config.yaml
n_layer: 9
d_model: 320
n_head: 5
n_kv_head: 5
head_dim: 64
d_mlp: 1280
vocab_size: 8192
activation: "tanh_gelu"
norm: "layernorm"
norm_place: "pre"
norm_eps: 1e-06
positions: "rope"
rope_base: 10000.0
rope_fraction: 0.5
qk_norm: true
attn_scale: 0.125
bias: "none"
tie_embeddings: false
parallel_block: true
init: "normal"
init_std_qkv: 0.0177
init_std_o: 0.00417
init_std_up: 0.0177
init_std_down: 0.00209
init_mimetic: 0.5
optimizer: "muon_variant"
lr: 0.0156
lr_mult_o: 4.0
lr_mult_down: 1.5
beta1: 0.95
lr_head: 0.00508
warmup_steps: 146
schedule: "cos"
final_lr_fraction: 0.1
batch_tokens: 131072
seq_len: 512
doc_mask: true
train_tokens: 502600000
steps: 3835
dataset: "wikipedia_en"
MLP neurons of a small language model. Each row is named by its layer, matrix (up: input weights) and neuron, and shows model dimensions 112-239. Each number is 128 + 32 x the weight over its row's rms, rounded and kept within 0 to 255. Numbers have three digits each.
After each neuron's rows, "fires after" lists the tokens most often just before its 100 highest values on Wikipedia text that the model never trained on.

L6.up92:096149113166119143123104109080066116159170185093137095088087151156108116082128154117165160137154116079127095157120144146136111077103125133083119163119114182114079108184110129099161148086103135153159169149092108141128114064078166048125117089128081149152126090093100130105153101128125132148142119169104168095142088126135109111184072086183102086088116185147155080072168115107097091166057
fires after: "=", " ="

L6.up526:104107074101139096074172128120148166127102133132145151065148060103115120151147087102145114071096157102104146112186160082134106135137111116151123132160107115142111119162147128131103114118186120052107151059150135172131127070097131112152141128139128159192118154184120124115143165179101135136147066098136165141165115148185173173143121067104122149130109152143149198148138133152138142172152
fires after: ",", ":"

L2.up374:107206130083114172161159166186129092065127197079142138111097102134089125135186139109140163058112073046121100150092168138062121088147078143110172088080093142080178104141152128106117127097203162170102158108076162125132138126112142185145129116130136131141122110075169136096068074126123163107164111092115133151125110119127114099062144072129130113181132142097145141179161173151151066169129
fires after: " |", "="

L2.up279:073119140095107109108159092115113058057136138069121146077077136092189124102147176166147104161140158128100139119105124173121145080099134172116113157118151130160127140097162096101146115161169079119118197189097117106171122088078183064123082109170200131104136127092177169128132117136166131109143096154158130162030194057166048127115110109118144149153124139160103143123136125157181097135141
fires after: "\n\n", "=", " improve"

L6.up866:136168130121070099137081152112066118130071183169141127140217143179096165109154108171163043143119156080128101118167138149139113103134057138166165161107176125143092099122119111116128135117179143140139212178134091115183087152148130051141134110145117135149142114165108145137106111093108126131162117159055121119132091129135153127118124125114071112164109169141091150128171098131105151115124
fires after: " =", "=", "\n\n"

L2.up539:091128105112090153113175091123107100139116157157180133133146073065168145124026158154182120108109176100134170109079149085144111128153127180168132065096118177161146093140166148181116103098114085154161154107173137168145136129145142072121131149110154102149160131173113123086129107124102085109103143121146133111137123139127165048091138121098145108105188062150122147123160108119074136139127
fires after: ",", ".", " the"

L6.up324:089126109089150176191173153131095143119164116134148133111179151129111196158152134108130126150167116106060141156127103143135112145058151150114130113119107134097181175141131130157156177118098110172119160144073095102109117106144196099145103069134082083140146109134154117142174107133124109158116172122092151119093117091215151085173140132079156129115151218151119161087133157130099134119096
fires after: "\n\n", " =", "="

L6.up766:160141122084210145134090114103154124114158076119156124173126123138135125125124149150138139131096172174172148105108123142142114143145083107094150113148142082060080111114205157079103124147122198160155152128099070143120131160086170111087144105157122148133112114134090071155124119150123125120090167191088126159152147143099150138139096142069124170171139132141132166120129098169166107127120
fires after: " the", " in", ","

L2.up763:107148164121115137126123110141149122127119128123134148208129122122117164104135113080149165115119147146136084097059138090120128084143132116096180095181091129181148091063109137133084066101150096179117118147134127116134117168142105121138108088153106100134082125112081176127076164094122130154204139164107157115140162152113109153109149126153161138116133070192174142126060136035161130127102
fires after: "\n\n", ",", " but", " and", " which"

L2.up779:107138162138122114151086126103177133126146089113178120059068140154125084126115171109161186104136153040158162153104142141119177147159076154126188109121087130109154110133149185103071080012120128095185114070108131075142144091154106156133123175111134158138088121133138167162197133107113140162178162121144167161134116134134192129154158126069151113144163123168139153109079103106123136083098
fires after: " can", " was", " should", " to", " has", " not"

L6.up1104:094144092060133143164194133101140144132042089097090143152143159120048098119096181114134098169123128167104204117105068148140132102144174136212120070160137161099108085121126114027166138150129110124155113110124168154127159143164122203163142121128148138083172134115133140162141119104102121121129214164113073155138110128064158135146123078126163156087103101124152141165177104108097092141118
fires after: " the", " to", " in", " his"

L2.up120:145122150121199110055116106148136179188119102080121094127134117119120151133133166082123155075131174127154124157117104129104134102101107134096089085135116138171105133161152128094139148143152161143131133111096175136054168103093196123134100027139110122159138082091096135114089095082145123178154153151114182095143152111141180155155122141144138145172143112128150132132144131142126164114070
fires after: ".", "\n\n", " \"", "'", " and"

L2.up385:114196116208143106118091171102161132118147131150113111124178104114129135132147088068148106103104135046113115178120132094196126082137065152178120172145094126175087113075109158161126100113119158182186160118128088055139136148138129121067120153115099076143175123100126122196183137101103143103111112121125162107117156131122117157108186105138174126107119111155128098140138144112100150117144
fires after: " to", " was", " exc", " is", " would"

L6.up595:115117089103157121041124164157154128110143158130137101142102137142142182080160092092080145137165080167190105077138122126107180161092127099146127111163106142134114037130083164155171077136069170144168100077136218140155125166115117127152110190119226186136179061152166156093113109171148158179107096162120130099148162071178105069108195123101148148118128100154195145086164156156082165142163
fires after: ".", ","

L6.up551:117127110145172110076120105114175148122087178123103074122090086101165121112108120117088157121135132053119162046098041128070109144104141164111093111152119119114131125159123143086182130106112146161094131097102124104126153099161114178154124107160141126157155074169148013143147209155086156161156182155125076155155146150128155132151100086144185163138117163137118151164121166099184145082089
fires after: " the", " of", " a", " in"

L6.up224:126110173105086163111136098174162114135142105115057098150107075056076063164105130140166208135103152098146108168157181164064081135121111098097123166141104164166168142094116169148098135106209142100084112144118162139175070129122147100109162099137120132156117148112114120139147135111089116078171097090152171161144183131094124104139100132150097154113162129153178110120167140087143072189167
fires after: "=", " ="

L2.up732:130094108145118114137138125162126156106107117069206127088158179142136104147122136129154138127143147117088139092108105148132148137090136127086151196201111114124049066196207129187157180114140109168097150124092088067110156149100124094119130153144171183135148130105163131125083125098114124137145119092117143056121164147163120155088139155053112152167108157112102144081124103094142133112118
fires after: ".", ";"

L6.up691:094098087115132064091083117176128131132085134089115099168150155092185125105177140117159138176145084089089125147129108124126093167066165163141137124133112140142145138070123091108145150067136087158092175197164141084117145070078145148126100128146121120108170145097110055112102109122144122150127131146189114151146149096131152173095134108109100156129062189139090174135155125086130100126164
fires after: " in", " of", ",", " at"

L6.up619:137103114173130158168068187122174154149135110086136110123168176094093164135131140131137114136106103172125113134076033097156105146084110062137141130137097093094125179123075149144170135109122196112123170133124083075161079087099120101138108059131130123128153120123110067107142106199051152099118173112120096111233129149142143088173098123113125175135117111132072138097153169110181209105145
fires after: " the", " mid", " The", " a"

L2.up402:155139169116146136084157150157164110110077125069120112129126158139148107124150178156110159068095146070107096196096110170094111161136103099085161127123145059121179115101180157173086181138114165092149153174118148103200157174104150136151158148140165141123137090113157169114103132050118105123160096133107157132137163040122134162100126069110123118190117127114162172154148121158091076127081
fires after: ".", " |", " there"

L2.up451:154131105093137158146178139165133088153135113117108135144130052131144080124171156115108096121099107091109124116134106139061104142154062130095155118170159091132113160156128158125118165183072130197090119110134169086153190114110215067136157157177127101144140148148212112155127107168057135125145082149100127090179097128150106103170148137052147115120110108141206150128086087084108131197100
fires after: "=", "\n\n", " =", "."

L2.up1254:115148104180138101148156090126120154047134167136147144123063131106075096087090207131059187118101195123117143146130086122123169152196106118126130139152138131146175172100081136082121108216120192130128135137152157177161090121165116147213110090101128092104100080104142107126056125162144105101148121094138120160162141135165135121177117106159119146107130097116134145150124076144081135166109
fires after: ",", " and", " was", " but", "rs", " gra"

L6.up575:135164158092143108126151117131113118095130149163181115097140171123088206137125193086138120170161156115122191141121117110114123178149162140142150171133170054159126125127078123029154186109110103122151133113131113132143154110093105114127147130164133097129104141108135169115091116081083108084173151134121138124138126136074174114144129086139154208138073143144146157115120155121107193137121
fires after: " the", " The", " rel", " be"

L6.up355:150166130160149087118140103124173151149174145153111125190090185161145140170091108123111109098153151086156151175112101132080101141081067116175089123126177110139105116169147138115133153150136163099082102111148129190153142128118122106138129146169138167168117084140129101108104202097077081138151130141125088112097093140137113126127157106048088111095106108115084119145085133078231131125080
fires after: " on", ".", "On", "\n\n", " On"

L6.up513:178108109134090119086143099133147105082108107141126127127094111145116125065178120110135157104122163193093109133102177157165098150180062094172157066163123115114100104106154137139136094129097134120113089122177133087099160109133109178171132122165167118131141145096056104110155087022142112159091162200117104094148132135151146126120117139124131143144097142126100136086124118096192114144149
fires after: "|", "\n", "\n\n", ".", ",", "17"

L2.up1116:152092086069154117137160145102102158137105134145110179127130087140130173158107170128138189104121134115190123155102155157142092108139124106150127101157162138096149130132149178101061059103098139181128138101095149140126159116128185076177153087155115112098185104112114121183123076132101107120151110115115153091187170038124120137124084119109144103168194208149158150179131117133078148191110
fires after: ","

L2.up761:174099122085188120118113110170157165119116200105166114166158160151126124096134125108126146132106132138133101042165172134131163086108157116111162109164145136158074139085151184138100139163097126061096174133125142123163184165056110152106178148149111151153097085067135158110159106124171161140131137181132098156121180148129141103086083087140121113104104141146234089102100150149137119066158
fires after: ",", " du", " UTC", " Be", " Mi"

L6.up1230:125172111121159201167120190181099144188092109122219133148169082132066114146068118099091124122080217145104178152133144154147159153152105098130136104132082128091125132141123129096118089163106113150086160233140110065155135137148148084091091044166136088181143129112151063145147201064091113111110149142111135123081145082105132098141160101082099130131147129119163128097178086105188106186144
fires after: "=", " ="

L2.up629:120091102149129177225101141124127180117058139170145115138139108136060137098111171126129126157083144082093124151112126154148131130084174092139094132130159159110104150107180135136152079097110113161091095170117133100121191115174134144166154130175115136165123128076126162074124089133139165111112159148180134142167145160147164110162122158150133084145137116143111112116071137151080124156093
fires after: "ti", "log", "oph", " Di", " du", "di"

L2.up791:124103122094144154151199136151098104170123170129158193144072127163086123142133194144139156112140049096210088169062097117161124102107109129151114152183059135122139150148165148109098130092089133129119103233184145162095092152165119140110129106215055118132126102111098167096119076118165116153157092135115133162145138128153110109145152147149140126129145133099154183110110139097149111144137
fires after: ",", " Su", " one", " reve"

L6.up115:109114092104148145119111101107095153131133121131136137146161134143105074095113200103100145166097147131104158163063141083068180123198133183150099141185163212159092161173133150107134108105102092127129206069098148132099132107144151134139121128128134139096199139108153100145104144115115111153106178136118167124106117083081152118112111118136107135188090160159101135111104079103113139159128
fires after: ",", " the"

L2.up179:153107206092089127137099111107080092160135159146144149140141146132082089131150128147093136135153166162133115126094137086141113106065148134136113119150163101141137074131151140142103104092103125140060089155088102063123100157155127166128124095141188162155101172142160126175115135133119163197139130133116130077110135168117142068125093188159180170143093154099184185120038120060167138108151
fires after: "ti", " e", " du", " ski", "xi"

L6.up935:097182105108133177137123122181083134094097172133169075111165143110106031108215109211096182069080073129111091109113078060131131118130112148111132120144143148146126188170105171135149112115138165090090112097144168081130139125104135156135121100129125129143093153134095194089124105085134127135155130115126120162203173149212140165092120148124127103091103112170129170185146106122106148130083
fires after: ",", " 1", ":", " 11", " 12", " 01"

L2.up1184:094119127185100162160121094122114077072147142163114118097075095148139136104132096141131120164153167135103124121125107110132142135098107138109065105143130051135115161126179156110088089104120075168087167127136147108152157093122090102121146121152133045161074102067142118117133119140150140117107078153113123146123093151170111122194138109080104072140153172112143114091138140161143102183131
fires after: "\n\n", "=", " part", "\n", " end"

L2.up425:142141104185074140106126138182146110186116153115058104124081145087136168144127183110099086095119159169137139109091147154132138139149148135146134069099198105115110119133094200159070149133116179200135102111161115156131127145126096094107198088108084143109117096105097112099085036118182147109119136138107147108145120104143133056124152134085131173078173083131183133141129141196140147126171
fires after: ","

L2.up415:139124112098101120146163124109140088116117190115107102128097123116163130142131183088137108123222096137079049091116120144132085092151162182106135094128120150169100127108088144113112125048114180170178146118125114145128170137161173174098161072077193146121133208195130190030120174107138108157134153168141144104135133118192070198115169079115145120092105160142182163113080161140072118104149
fires after: ",", " Base", "Or", " ("

L2.up845:133099110122098120132112109180100103175112146111151094060135122086135142117137132101120092129083060073167122092122161181101079130175104089114211168135136128125128121139164135166142156080197146173136132182161089137155138117137137099151112107080148172093114076075198178122117063121146135114163057082137138119136162107170148130106174144081112158185111202124115127154104162131143123182130
fires after: ".", " |", "|"

L2.up1003:180135124160122116144154119194132062135115155104117099084125142092091204142116135102095099145147151111099170126074140161136160130140093135106139098174139103110103120188138148092155171090174141137111119168126133090114122122068108138093093122138143101062085155125147136123116127163171174116131078090166157136146138113170132126126149123062131123188066179076176110171169074179168108172178
fires after: "."